Part of a small language model's weights.
Size: 15 layers, width 256, 4 heads of 64, MLP 1024 tanh GELU, vocabulary 8192.
Training: a variant of Muon for these matrices, 903M tokens.
MLP neurons of a small language model. Each row is named by its layer, matrix (up: input weights) and neuron, and shows model dimensions 32-95. Each number is 200 + 20 x the weight over its row's rms, rounded and kept within 0 to 999.
A block is one neuron, or neurons of one layer that tend to fire together. After each block is what it responds to, as a language model described it from the Wikipedia text at the highest values.

L5.up43,200,170,188,171,209,164,186,207,188,210,193,210,220,175,202,207,225,195,196,182,202,182,187,180,199,229,172,233,206,203,194,237,183,231,204,200,237,208,182,237,160,171,186,223,190,176,186,210,207,192,201,194,210,192,186,188,200,210,216,176,211,186,158,179
L5.up204,199,205,175,201,213,219,155,174,192,163,216,192,193,180,206,189,218,198,179,195,212,230,206,190,196,207,184,209,149,218,216,196,186,191,173,166,219,239,178,199,221,199,205,191,190,229,204,207,198,169,209,203,189,198,194,211,248,202,189,230,202,216,198,156
L5.up378,187,192,191,223,189,195,153,187,194,162,207,220,214,196,190,208,206,224,207,156,189,200,166,213,180,195,189,184,201,206,205,209,167,207,237,194,209,191,205,200,200,186,162,213,194,169,231,206,189,180,206,178,201,198,166,167,173,189,209,150,193,204,173,198
L5.up404,171,215,221,207,208,189,194,217,232,185,197,207,196,242,221,191,186,183,201,213,207,226,160,219,182,208,196,251,197,230,202,201,191,188,218,201,201,179,202,206,204,207,247,168,202,204,255,192,236,170,178,218,207,193,205,189,177,178,212,175,205,188,211,174
L5.up510,196,227,213,230,242,164,197,192,202,224,222,177,197,214,199,194,198,197,167,204,174,200,212,207,193,249,198,199,219,167,192,217,216,182,194,218,194,168,190,147,198,183,206,213,186,185,210,199,180,183,221,182,209,212,226,182,204,208,176,243,189,157,217,224
L5.up661,192,190,231,201,217,198,191,186,202,225,174,196,187,181,197,175,169,216,194,196,167,213,205,183,194,236,205,224,219,209,199,184,149,175,200,189,197,204,166,218,185,195,205,225,203,201,221,212,178,228,157,196,207,240,215,192,210,184,204,189,214,200,161,205
L5.up755,236,145,194,200,255,220,206,199,206,201,182,230,213,202,171,194,203,188,200,176,199,244,195,199,211,209,190,209,232,246,186,185,179,204,228,179,189,200,179,174,189,185,219,209,209,193,225,237,203,204,213,191,230,176,200,175,220,205,168,229,181,183,186,192
L5.up902,196,208,216,222,222,218,211,162,214,198,174,212,198,238,213,200,194,195,231,203,203,202,214,170,188,201,192,193,211,186,158,178,175,203,206,185,185,196,206,215,227,195,173,190,197,202,214,187,217,204,199,142,169,230,219,206,166,164,195,201,209,175,208,252
Description: Word pieces right after a prefix or opening fragment, especially re-, in-, under-, over-, such as under|min|es, over|do|se, in|va|ders.

L3.up45,183,181,187,231,212,194,221,212,206,176,194,212,194,167,215,216,177,220,207,204,199,214,212,232,195,194,183,221,193,193,233,206,200,219,186,186,202,233,194,161,207,165,188,175,194,210,195,192,164,181,180,229,174,221,208,217,183,183,235,177,206,240,162,206
L3.up54,233,208,186,227,222,205,216,218,162,193,199,218,229,198,175,228,178,170,208,186,168,231,243,215,203,210,168,187,200,212,213,185,179,202,188,220,175,244,194,182,172,198,190,218,151,171,174,218,199,230,211,210,196,215,212,175,212,192,188,175,217,162,218,182
L3.up114,222,194,191,178,191,216,170,244,175,194,192,165,188,189,180,201,220,177,218,213,212,215,226,218,181,156,229,212,167,194,186,197,200,204,209,172,224,204,210,206,207,170,181,197,178,163,235,200,207,209,207,183,247,227,221,191,224,190,179,189,221,196,194,207
L3.up118,217,176,211,190,241,211,197,208,195,194,204,214,201,172,197,191,181,196,181,188,162,181,179,214,178,224,186,195,212,205,199,202,133,232,214,190,173,216,217,209,169,206,211,204,219,219,198,184,211,183,191,198,189,240,229,175,190,194,222,203,169,227,189,212
L3.up278,210,180,209,208,229,223,186,191,213,186,211,188,168,174,193,218,165,169,192,181,167,204,188,214,176,220,213,170,144,176,191,190,195,191,153,218,203,231,173,209,221,180,172,204,173,195,206,230,220,222,223,164,189,179,231,211,188,228,218,206,160,194,204,192
L3.up506,172,177,174,194,198,187,204,189,221,200,186,197,193,202,209,195,197,189,227,204,193,206,194,183,184,193,199,211,174,198,195,211,215,205,226,208,189,241,174,235,226,169,202,208,223,215,229,179,204,194,211,229,213,172,209,181,204,211,252,176,230,158,228,178
L3.up955,194,201,219,196,198,211,178,203,195,187,164,168,205,186,204,192,184,186,203,177,193,164,220,224,190,154,186,179,223,193,166,193,233,173,205,221,228,228,191,169,172,199,198,211,170,196,167,245,199,216,210,225,250,234,226,176,200,204,208,199,208,226,243,209
L3.up987,266,185,197,202,204,230,188,218,186,165,206,178,212,190,175,198,220,178,195,199,172,190,209,217,197,209,210,190,198,200,236,202,189,189,192,199,219,230,199,229,190,186,189,206,249,192,195,226,253,211,175,203,214,226,215,175,195,203,154,259,216,216,163,206
Description: Final word-piece tokens that complete a multi-piece English word, often a suffix such as -ter, -ions, -age, -es (screenwriter, factions, outage).

L3.up69,179,228,221,185,247,183,228,204,172,198,204,193,219,194,187,206,208,218,239,196,233,173,206,189,190,173,184,186,216,197,196,196,153,188,222,217,211,201,209,213,182,184,209,204,189,171,193,166,205,210,197,223,213,213,178,215,186,192,157,171,187,228,210,215
L3.up119,188,207,198,168,196,200,211,178,194,224,165,225,188,217,212,192,165,163,201,187,195,197,182,169,224,191,255,184,231,194,167,237,185,216,193,182,191,221,170,197,189,212,179,164,203,192,169,208,198,200,190,200,180,236,211,195,177,232,196,222,198,177,186,230
L3.up156,209,213,186,194,174,192,241,213,186,205,209,209,200,238,207,200,194,212,207,201,216,173,197,180,168,208,202,220,162,191,210,244,178,217,203,220,217,191,188,232,209,170,187,202,169,209,188,178,213,200,165,194,157,204,192,200,193,208,184,228,209,179,228,220
L3.up365,222,229,196,183,203,217,180,202,199,186,194,149,183,174,233,193,217,192,187,191,228,177,170,192,210,219,178,164,185,164,197,177,184,173,209,215,200,231,186,209,220,215,212,200,181,151,180,231,216,178,181,202,177,222,182,195,233,189,217,200,237,173,235,204
L3.up574,192,210,214,233,229,210,197,197,193,203,184,182,201,197,217,203,190,214,178,193,205,186,189,194,205,206,209,195,154,167,233,173,176,203,195,188,192,209,214,178,226,222,208,194,234,157,167,199,206,186,156,222,158,200,208,212,212,174,196,242,207,204,170,216
L3.up597,227,180,180,178,188,193,219,194,223,174,193,196,199,207,178,180,171,197,188,212,179,208,186,228,167,200,178,204,172,206,221,187,194,186,203,202,184,180,197,174,200,161,219,217,194,193,201,222,220,226,200,201,193,209,192,225,184,189,197,188,187,175,212,176
L3.up675,207,189,196,198,200,222,226,165,214,191,215,199,149,208,206,204,183,223,225,218,187,195,175,192,192,187,166,238,178,197,215,194,223,165,210,209,192,211,194,221,207,190,217,166,214,170,200,215,206,211,211,229,245,208,181,211,199,211,222,214,181,178,164,182
L3.up754,196,213,197,186,237,211,180,186,189,188,173,177,193,251,198,207,199,163,185,212,169,226,189,223,193,176,196,202,211,197,215,209,185,183,187,208,169,245,174,169,211,229,184,170,193,233,172,198,243,189,183,202,220,217,168,199,198,177,208,214,197,224,212,205
Description: The second word-piece of a word split after a short opening fragment such as co, pro, Re, O or A, e.g. co|il|ed, pro|ud, Re|ich|swehr, O|zu|s.

L10.up1009,202,160,214,167,211,164,202,193,199,202,203,206,203,219,191,184,207,204,218,184,197,172,194,197,168,218,242,187,201,197,230,176,180,208,204,231,205,183,208,175,202,216,188,171,204,199,195,214,173,217,212,183,200,188,194,219,206,201,206,218,212,220,232,231
Description: Short word pieces inside longer words, such as profe-s-sion, place-n-tal and bankrup-t-cy, plus slashes between coordinate formats and age in "Stage" or "(age 83)".

L3.up229,242,204,215,197,205,218,204,205,219,198,210,198,200,221,209,171,187,195,236,191,237,215,214,211,226,171,194,212,196,221,212,211,171,204,254,192,215,211,202,196,233,167,220,171,195,193,190,197,237,240,214,229,202,242,164,194,194,181,189,212,200,207,183,244
L3.up388,227,210,181,230,187,204,219,226,213,162,226,217,228,186,156,209,190,167,225,205,214,219,232,200,234,210,182,215,167,201,218,189,238,214,212,194,184,199,213,229,207,171,183,233,163,203,196,216,199,205,215,202,185,217,179,170,203,180,181,178,193,206,197,194
L3.up434,220,187,191,202,184,186,197,225,182,155,209,235,235,178,196,171,204,205,215,193,205,243,216,223,193,229,180,158,208,197,185,213,205,211,188,227,175,204,222,196,195,165,189,201,219,221,182,208,222,223,221,192,211,203,208,218,206,205,238,179,181,181,178,208
L3.up539,219,178,248,216,197,195,236,214,199,196,170,236,156,207,217,161,198,181,216,216,178,205,180,189,171,206,215,189,159,218,227,189,204,191,225,211,200,203,194,213,200,191,230,181,240,217,180,181,220,182,211,170,199,203,173,194,208,183,207,187,187,199,211,228
L3.up650,248,210,218,203,200,182,189,193,188,154,200,174,174,204,195,190,197,187,224,218,225,216,196,167,189,202,194,207,189,186,185,214,218,186,209,171,255,221,231,182,222,227,194,182,245,232,189,204,231,203,198,177,163,214,204,196,218,212,212,193,178,181,163,198
L3.up731,223,225,184,224,191,202,216,190,199,196,189,182,201,179,192,178,185,197,224,208,195,186,189,203,194,223,190,201,157,190,189,182,210,202,223,195,195,207,230,225,215,150,210,168,190,213,198,199,167,225,205,188,191,212,255,210,189,172,204,192,193,190,187,190
L3.up808,189,203,209,213,199,215,225,200,183,214,202,221,178,178,206,179,171,247,185,205,172,224,197,192,192,199,191,233,191,183,189,202,182,188,181,199,222,198,201,191,217,201,192,191,231,183,172,160,212,210,199,162,181,185,169,203,172,229,248,224,193,181,175,185
L3.up956,210,183,205,173,195,172,137,237,186,171,178,196,177,186,159,191,212,215,195,212,224,217,229,207,231,183,175,217,204,166,193,204,189,186,224,221,181,188,246,179,194,205,211,183,174,220,206,196,190,190,202,216,217,188,214,196,203,212,196,230,198,185,190,204
Description: Final pieces of split words, often past-tense endings (comment-ed, examine-d, highlight-ed, immig-rated), plus "that"/"of" after reporting verbs or nouns (noted that).

L3.up44,202,213,194,198,191,174,227,169,199,229,199,185,192,191,165,222,186,202,219,211,240,209,189,203,199,178,153,216,203,201,221,187,226,177,194,216,178,217,185,205,212,203,206,216,208,154,204,227,178,201,209,173,172,193,216,213,222,207,217,169,209,198,247,212
L3.up62,184,184,226,197,222,197,193,181,168,183,180,211,168,184,186,227,211,209,203,212,208,188,183,215,207,196,158,211,201,213,162,200,199,141,207,198,183,238,208,198,184,206,161,223,194,200,207,173,226,202,213,186,210,183,205,198,199,235,154,186,176,171,206,203
L3.up200,197,190,159,209,206,218,207,163,166,158,191,200,166,187,163,208,227,217,202,210,198,229,196,262,172,179,186,242,204,191,170,195,234,213,202,223,181,180,219,206,206,184,204,184,200,198,186,209,214,219,213,195,214,169,206,202,210,219,152,238,215,202,188,200
L3.up596,184,232,224,194,214,189,196,206,172,155,205,221,194,195,188,190,204,173,188,187,218,194,244,208,196,216,198,202,210,194,228,207,161,184,217,197,192,209,181,215,224,223,160,211,169,196,209,190,218,162,170,208,197,190,172,208,195,196,177,182,237,194,189,222
L3.up637,190,201,224,170,197,217,225,180,226,183,184,197,189,198,211,205,156,187,211,221,198,191,210,196,202,191,126,188,215,178,199,214,250,190,186,218,192,222,185,161,190,225,187,174,177,181,176,195,176,222,207,182,219,198,199,194,199,222,170,176,234,217,178,189
L3.up729,194,201,193,182,187,200,229,203,195,196,170,185,191,215,205,184,169,199,212,139,241,194,184,195,210,209,197,191,180,202,214,161,210,212,217,192,218,194,174,206,155,223,180,211,201,219,212,195,221,235,195,211,222,193,212,169,184,212,192,247,202,171,225,194
L3.up879,182,175,210,195,201,251,211,184,202,185,161,175,180,196,207,203,219,176,209,180,204,176,197,226,213,197,157,197,183,184,173,148,196,216,201,197,207,244,211,204,180,189,196,194,182,193,194,182,234,202,150,188,233,225,192,195,213,222,196,203,194,216,221,234
L3.up970,189,209,189,220,206,186,209,204,215,182,186,145,220,213,195,191,197,185,205,170,181,208,170,172,249,200,189,177,215,201,177,149,183,191,177,208,167,191,194,222,173,225,179,184,183,174,205,172,208,202,185,194,199,234,180,196,207,209,169,200,211,137,205,171
Description: Subword fragments inside a split word, usually the second piece of a name or uncommon word, such as dem-ol-ish, De-ep-ika, Poké-mon.

L5.up129,199,171,189,226,217,208,199,185,205,205,187,175,215,203,237,175,205,206,203,182,225,213,182,180,201,216,157,182,199,184,213,200,215,178,216,234,213,211,199,179,191,194,179,192,205,206,217,201,203,206,224,205,208,187,205,231,181,169,165,155,202,192,221,216
L5.up199,206,178,194,220,205,220,185,173,178,187,190,219,191,192,258,204,156,213,214,205,200,202,238,205,197,171,213,191,170,198,216,221,227,195,175,241,188,203,218,208,178,168,183,190,185,185,187,212,190,195,200,213,202,212,188,224,180,178,207,255,220,210,194,220
L5.up200,206,237,213,187,186,236,217,208,178,182,206,181,213,213,192,196,208,203,202,211,186,225,187,203,197,228,184,215,238,198,214,190,181,177,192,200,238,168,193,178,199,205,213,220,197,199,177,215,204,191,210,215,201,223,211,216,226,182,149,194,184,211,204,203
L5.up227,194,211,209,175,187,185,213,218,194,203,194,167,220,202,193,178,191,243,211,249,206,208,198,217,214,199,192,219,180,195,192,194,204,189,159,225,184,203,228,201,204,184,219,192,183,160,191,194,189,193,217,207,199,159,191,185,215,196,221,199,200,210,233,198
L5.up489,175,197,237,193,216,208,186,201,193,213,257,196,206,191,191,162,187,213,200,202,195,212,207,208,206,230,198,215,207,179,205,179,201,180,207,223,222,184,235,165,180,214,214,171,224,197,179,188,197,201,231,207,193,216,193,199,196,203,223,186,207,204,212,197
L5.up492,174,212,206,198,216,230,187,154,176,200,207,211,172,197,157,202,183,207,179,177,190,221,198,236,191,207,188,150,205,218,181,193,205,187,204,222,204,205,181,194,181,233,174,196,225,206,211,214,223,197,194,190,221,207,203,195,198,208,202,191,190,188,201,192
L5.up659,206,193,206,217,203,216,204,203,183,226,208,184,185,187,169,193,190,178,163,201,207,182,207,212,229,202,158,158,205,183,206,169,190,199,214,184,201,182,189,203,194,202,212,199,205,223,185,183,205,233,207,221,186,212,154,220,236,175,210,235,216,178,175,193
L5.up872,231,177,208,237,159,153,192,203,199,228,194,157,199,199,195,163,187,214,185,195,249,159,211,191,221,195,196,178,189,209,162,214,237,187,233,209,201,234,216,170,186,171,190,199,199,217,187,228,227,197,228,178,191,192,200,183,192,166,160,219,200,197,207,176
Description: Inflectional suffix tokens split from their stem, mostly verb -s (serves, explores), plus plural -s (places, lords) and past -ed/-d (influenced).

L5.up74,230,195,212,213,230,213,202,214,184,197,201,191,190,184,191,217,174,226,207,207,218,158,211,215,186,226,173,200,214,197,198,186,176,196,220,200,181,210,198,229,195,189,240,186,228,175,229,178,169,195,179,183,194,200,204,190,188,172,140,215,216,215,216,216
L5.up157,203,213,208,208,172,221,188,206,169,196,208,193,190,199,187,230,226,201,211,185,230,194,213,204,192,204,200,194,167,208,205,175,210,191,165,196,183,218,183,226,240,189,199,188,238,213,210,189,227,188,214,154,210,220,230,206,224,169,176,215,194,199,205,218
L5.up244,217,218,192,196,188,163,185,205,190,202,217,219,185,173,228,210,189,179,218,203,203,162,227,184,194,227,187,204,208,217,203,189,205,208,206,222,190,183,197,218,223,230,200,182,203,172,205,235,177,174,188,193,179,221,201,221,202,198,182,238,189,221,215,203
L5.up288,212,186,209,201,179,172,192,169,196,194,162,188,211,210,205,198,184,174,217,188,206,217,215,181,187,168,214,168,186,205,203,194,220,207,185,221,178,220,191,184,161,198,173,176,219,203,185,175,204,208,201,199,177,207,214,201,207,178,163,219,210,201,197,161
L5.up393,208,221,181,171,177,186,177,230,208,205,210,187,211,204,195,194,169,188,192,187,213,182,175,199,186,187,205,191,197,179,203,187,211,200,168,230,230,207,203,188,181,215,217,198,189,210,200,197,211,178,181,212,174,178,216,203,212,175,198,190,197,171,192,221
L5.up425,219,169,199,211,197,180,219,210,194,169,205,176,192,204,214,210,191,176,220,223,174,223,181,154,205,190,176,206,180,199,220,184,185,199,185,184,182,167,191,204,208,187,231,177,226,192,177,238,206,174,210,196,188,200,192,189,212,178,207,225,199,202,216,208
L5.up901,222,154,208,162,201,163,188,193,205,175,192,189,195,193,231,186,193,176,183,201,199,220,177,208,190,212,183,184,216,214,213,236,207,185,168,220,190,229,210,201,178,247,190,172,199,232,176,178,218,181,201,234,185,208,204,208,194,206,194,230,178,176,218,238
L5.up986,213,175,177,216,213,200,192,200,201,226,220,180,203,177,201,198,201,219,183,183,202,215,199,201,211,246,207,173,188,184,171,218,227,220,174,206,205,213,175,252,215,203,208,187,215,197,193,179,197,211,215,191,202,247,187,217,207,158,234,233,223,166,219,172
Description: Second word-piece that continues a word split after a short opening piece, especially "ir" in choir, as in off-ender and boyfri-end.

L5.up59,178,224,229,204,176,203,210,198,207,215,190,175,206,192,174,152,207,199,242,178,223,227,204,192,212,185,204,200,201,210,209,186,200,210,210,190,178,231,185,201,217,233,225,178,230,233,223,180,183,197,190,231,181,196,190,210,200,183,182,235,189,224,200,202
L5.up143,194,233,194,225,191,191,226,197,215,200,205,235,223,209,228,225,217,198,227,208,189,244,208,205,206,185,194,189,210,209,205,191,180,186,187,252,172,207,223,200,201,174,222,175,216,201,189,202,212,215,229,245,205,220,186,216,205,199,190,181,208,179,210,194
L5.up184,190,192,176,200,180,224,194,203,223,194,166,230,215,230,206,166,207,165,220,198,227,208,192,225,229,198,210,211,221,189,225,210,198,178,206,192,197,191,212,193,221,192,205,196,223,205,232,166,193,163,163,208,194,222,180,177,204,180,206,236,184,185,210,210
L5.up221,203,217,218,200,238,191,205,192,233,196,184,214,239,215,175,172,202,218,224,200,188,200,207,231,193,187,196,147,194,208,235,208,224,193,180,216,180,193,193,187,220,223,225,184,198,215,233,233,168,205,207,244,195,229,181,186,192,184,205,199,204,180,232,212
L5.up729,190,199,194,200,217,216,188,252,220,203,204,186,199,164,198,210,133,195,208,252,216,196,203,214,219,184,202,169,217,191,204,174,176,179,185,195,212,208,208,189,218,212,185,226,175,197,153,194,205,203,208,177,211,232,162,215,205,169,227,192,184,222,168,164
L5.up877,207,174,184,206,200,200,228,182,216,205,181,173,209,178,185,166,186,188,196,216,164,204,200,215,193,178,184,213,158,188,216,189,196,184,210,175,220,229,210,217,203,195,229,194,207,199,201,199,240,181,191,226,208,192,194,180,181,177,243,206,195,197,204,205
L5.up947,225,174,218,186,210,203,201,227,191,212,176,193,233,198,190,192,189,205,220,219,214,249,225,214,192,222,209,171,181,188,195,208,184,227,184,210,191,188,201,218,179,222,202,181,192,184,183,228,235,190,207,197,198,197,187,189,202,193,131,169,223,211,222,214
L5.up1000,223,166,216,183,232,209,223,208,196,210,182,221,207,225,179,188,186,242,252,193,172,192,211,218,161,208,211,204,221,185,195,181,220,198,199,186,180,210,191,217,227,218,226,179,207,189,156,216,219,173,183,206,216,230,190,168,209,160,206,234,186,168,200,196
Description: Final subword pieces that finish a word split into several tokens, such as Bangal-ore, fur-man, support-er, femin-ist, usually right before punctuation or a space.

L10.up715,181,220,214,220,200,183,188,171,196,213,202,168,183,203,170,202,192,220,213,197,192,210,219,180,162,171,192,159,244,211,194,200,219,237,166,216,167,202,210,217,196,170,190,210,183,171,196,194,220,193,198,182,188,219,198,198,242,210,211,187,189,194,204,195
Description: Final token of a transitive verb or preposition whose object noun phrase comes next, e.g. withhold, write, contains, explores, list of.

L10.up282,199,169,189,221,175,207,204,174,203,184,209,197,196,201,177,166,148,224,253,207,191,218,222,179,211,194,180,189,201,202,197,169,182,166,178,188,173,200,221,207,174,198,206,212,171,224,180,193,216,212,226,196,189,219,193,215,223,171,182,183,197,211,212,218
Description: Closing fragments of words split into several tokens, especially names and rarer words, e.g. Sabba-th, Alep-po, outlas-ted, Orléan-s.

L5.up295,211,184,181,193,190,236,205,187,202,195,209,225,194,192,224,191,185,210,228,202,206,184,181,170,178,200,213,196,198,226,169,230,186,200,218,202,180,202,192,233,205,183,190,203,184,208,234,187,229,209,179,199,204,205,194,192,198,205,186,223,209,181,185,199
L5.up478,175,168,213,190,198,197,205,214,233,215,189,167,169,198,188,200,191,236,198,203,180,212,236,168,227,184,198,258,192,189,175,217,208,212,201,221,192,143,180,193,234,202,203,214,183,204,209,202,218,212,189,246,216,190,180,175,224,188,197,229,187,175,216,194
L5.up596,171,187,213,233,179,183,202,192,192,168,194,194,182,175,236,189,199,208,193,244,222,197,197,188,192,185,162,227,223,234,203,210,177,216,168,202,216,247,195,203,211,222,216,236,245,193,183,184,221,215,201,200,206,254,227,224,190,216,205,186,213,174,210,197
L5.up779,227,189,208,215,161,203,215,184,191,195,183,199,182,185,189,201,172,184,202,206,162,206,227,210,204,160,204,216,204,194,199,189,210,215,212,142,184,160,218,206,187,205,180,205,168,173,255,224,196,195,232,171,254,221,180,209,189,215,187,186,198,187,170,218
L5.up784,190,166,182,197,205,207,195,207,228,185,189,217,221,238,196,194,192,184,209,215,195,226,169,211,199,199,210,184,169,220,179,222,173,253,196,245,219,213,178,188,212,183,207,189,208,189,206,186,204,173,169,198,207,222,209,197,204,199,188,201,229,171,231,203
L5.up824,219,199,210,185,200,213,197,194,232,200,186,206,185,202,168,221,187,213,184,207,174,208,159,195,211,199,216,194,198,182,208,235,173,254,225,192,210,180,169,189,212,191,201,211,188,195,221,196,189,185,157,197,173,202,189,204,201,202,183,203,179,230,212,183
L5.up851,159,169,192,201,195,210,205,173,218,216,194,187,206,180,202,208,202,173,220,212,180,197,215,205,209,215,185,193,174,213,190,201,241,226,171,213,192,201,184,222,192,200,175,210,184,170,232,177,197,209,183,207,197,234,172,198,210,191,180,173,201,185,183,193
L5.up959,241,207,194,191,205,175,193,186,201,202,168,182,181,200,204,218,177,199,209,195,201,216,194,213,197,174,183,203,227,216,185,277,184,199,207,178,185,196,169,229,197,201,203,235,173,172,203,230,212,184,177,189,202,211,171,182,224,212,178,211,220,177,182,213
Description: Second word piece right after a word-opening single letter, mostly A or T, e.g. A-bu, a-ven-ues, a-f-firmed, or the period in initials like A.